Weights of a small GPT-style language model, trained from scratch on English Wikipedia.
Size: width 160, 9.35M parameters.
Architecture: learned positions, biases.
Training: a variant of Muon for these matrices, 5835 steps.
MLP neurons of a small language model. Each row is named by its layer, matrix (up: input weights; down: output weights) and neuron, and shows model dimensions 32-159. Each number is 128 + 32 x the weight over its row's rms, rounded and kept within 0 to 255. Numbers have three digits each.
Before each neuron's rows, "fires in" lists the words (lower case) most often at its 100 highest values on Wikipedia text that the model never trained on.

fires in: "there", "son", "then", "bass", "along", "alongside"
L10.up929:109117148084094166146168100134156106185173077074158106122170159109119085120137127154112148123110128160174117111000203077101119121126124093117110078106169127137104111157137104129136117126093157165113095178118159126120181105188120122173119079144099075088112098188109124147158125159108111158116185118112164120143128135084170077088189145124095084170142125158144130123163118158078102131097
L10.down929:136124153088185147172128124160045179143124142136154124130110076142148138166189156120164073163101167155107044110153167163144116045212124090068156143155138115144125050121074202090141163125093088099098119175153118141127143111141099117149100181122136136129082102087139127159094090153135121176152173155119126098131112122146073111129079131155130138125133165129146151129150112115176131074174

fires in: "of", "s", "least", "those", "third"
L9.up948:096099121131108158170141106150106071086074119155151134143068110106133103119121151194101124144194146058055161110133161126115121093148109123057095096165083125121129122118139150118137102151132147122128167089127116109071118142143126131103159161159140139104135169120108174073143163180144092202123099131066118163176154124133117143119186187116194184080144181156094070117125110175196146120126
L9.down948:104139093122108112101118137077114118160099168091139145082132104145118112181113105158108117146125139099164137097075112118159029123108152147178142114133152069145118153168166127109158148108087131142109140151067115131145097143180143171132106149090162175173121118175156159153133138044106101174109140152111133147145137117124094106129174125172183021132191129146110118069157078147179093071132

fires in: "in", "side", "across", "outside"
L17.up150:119111130116121158118110097073105139130061184129135067192113145063119105156109117085095140098125135092159178143189170124107139190147169165077142146109119087123077199076176125162137115099113085077136097182111074142120128181161176155065193133118142172118105087130130113155112159162066082121115131150127141108071123127149142098133152150118170091171188131159132121071129136121137182080162
L17.down150:185105145106160135117104226135163186105133120132131175150091115135126111111177140132118134103145121154124132073078153138108108107084139081136124164181121117130120091091113069154077166189132089093093129137112048148146131082191073127162115166122126160130155126114130182123096105172146130149150155149148132127185137109159047125145135137208131126067097142151141122186119154117192129088092

fires in: "high", "village", "town", "main", "via", "highway"
L6.up229:144074141131114102198122133123114205101181138147113183157177070156086146200136114099167070110101109148070126158147139134075140134115132118098133139091133188125095084128145098139098130204132138118104109113076157147145151132086078167122179165116140210137093111109131098108142156121141120192127149134136159086112115191106087162129097088127069179124102154156135115100143075104108156145120
L6.down229:123108160156112174115134132223144118045121145139152115159130076145128170069079144160156105125101097062138162087099127159103133108141064142109099115136187121101150119099077118129145121151131096101112160147154190167082154131132150110144140128106120156125102183097142144139058103122077182114132108115204098164136143144121149178081096135174087220142133087079166114096116136117101087176138

fires in: "the", "water", "theater", "material"
L6.up823:158082122137149146101109150128139144082115117124177138104102184162195148144138156096097098151146109108142135083140123077075162102055067119120109110186090139122127111053118156117141129223159174122161120150148176127124127144086171119080126172107120141095118141116122154070102124157123061077205130156117138130187120121102142148146106163104143142100161128168156106093130078144106167139171
L6.down823:117162134170139067212088138133114113167099133196081159142153111140148105140135119146118154170148122157120137142107161140140154131127126147198152114118127090107087182209154139090130121212129136126111122151078121104106134188159127092151156109110139138112083143117160095133034077096046135129084117112196144085169095148148130116107137117161094090129091158135132117079091114109173138167106

fires in: "not", "several", "digital", "divers", "request"
L2.up411:111137125120173135116165144093154161126139073117198129186151114104134111097184171112184166164148082101110200074103135129159133137106079093074130110161109096126060168098147133173113135105150111082078093095105127125184124135112087100123101092109103126103120185171082142172119152145099121140101129132142166191141171169112128173174078141102098125188109102072176146117040091123149082142125
L2.down411:104101142116150148156102155153109189137137156146140128121097129127131107136151098104056186093127110166151162108089129143104083081109160140154099163124141135133156087102078096174132166145091120147071166091128128124143159083118126120162085105163126087051139132115154099172116090171091124116079132143209125129171128141158165140145115147088054146208093107123174117090100059112119054136156

fires in: "s", "t"
L6.up925:154097175137144146107138142114101143151149134125135115147095126162195160100111086187096159146121132103094167099195136102148089062142043123089035094150126148114208125104131112114129113188163103164108133129131134168136107112097096147159121076109151196165142102161186187062145106118068058113113148134123157099164107097077124156081111179103194148143106128094134130170095163100118089137118
L6.down925:127107146164202112074177119140166128125120063109138172110142130123103130156167123090179096170113108161174132155053102141109109121147121112047156105101117147132112109083150084174175097186079084119129108172108187124128082117126166168111117120126140136122212137148125120092109181127152084126132119167119160147156069154119121155111092151141136144111077162152066151093101047081157160122144

fires in: "an", "announced", "ancient", "another", "angeles"
L2.up391:161079177118099117103159157146168101117168155097081172132124140164105124066122102079090138164098086111203068071160177103132101193147072134154126126171087122127118121162160157146143154188145115139087140146168076183103150123197078136109164117136149110179163105096130133118136095116132197106116146143160136082113121155140113111079107174140090178145149126111068171099109134139115111124162
L2.down391:079057135094114137089160164141141126113145100062148199123163125138171134106103097090098121111198087138198154161091139130130067145205086143116145125180109078126181074157112090161151123110145130119117106132126064152138130102206116163133108151079123160110115163123105114150177136111138163102141100120111147180118102167121096131127105142124107093146149166067122163158111154140145100167141

fires in: "for", "committee", "london", "australia", "number"
L7.up749:117075137117151110178092070119051154068175076208136062102100185178119069110149145140141087127167119163163123145131141140161194110114126127127110168097156141117146119100115102159110181132096124140154192137158121076131135142093185068117088112120139109140106117142119158093115154171154162128092058157211122178196183136084150180152061142119101164064169098149110112101132114118128110117122
L7.down749:116138129134157113194129164066098082095073141083092149117125073151145108109131128128167078126124132153181208130117122130146098117100115148102062107112158178164152113135147124091101127103133042129104087145088114158143134177158109167216135133104167125150067109157083169065096137119189142106146105158155091124124138098093113131174180128099157102186159082141125144181140134082135119150082

fires in: "the", "western", "most", "some", "england"
L12.up79:113121139082153100092125108154164095166126189083197185127133203180089175086156156108085054098151148114160101138137123110144082115086106192118148113160149097150107095123137127152156117142095131125130123181109137117107167073106087114148180208185098137050116129103124096099114177155093110109132095148119075099125131161124095101096093161148086144121111072156186116116058143151107138121145
L12.down79:092111140170110153105146113135104142127160108135084073109118166089136126189153084148157144100120106087123137184095167124160145201157146073118134115083141146118111154124141033139122103105137163103140178087102112172148134187129131222087114074084130144173110141153106098158133105137137160104168081138145165171105075138075157154120111099070128097115113188105158110121139063144107104151143

fires in: "to", "moved", "died", "up", "started", "entered"
L13.up408:148052100134067102100126169114099113115116139092143111123081138119074114127095139086171099130191075084081113115139187083152133169132181142125095147137190150126113079120118139161147129133145108056131156133119143098120163132114189116109105082119137187097137091084141107144097138122056108128156045191178178128154132133130167154086121138117126163160155134129085120132121069226146112113147
L13.down408:134162164183095136145088144138128132106116107126123146098082179085164062132179121153100184142118117159146211080165120153168083095119140139110140106151161093116143155125142127183049073118132088097139147133060054160148149160141170108086119114141091192142135144074140112134162164145129101186084173116151116110099160138103140157185105132179150104131135115111175150074098192089101138128074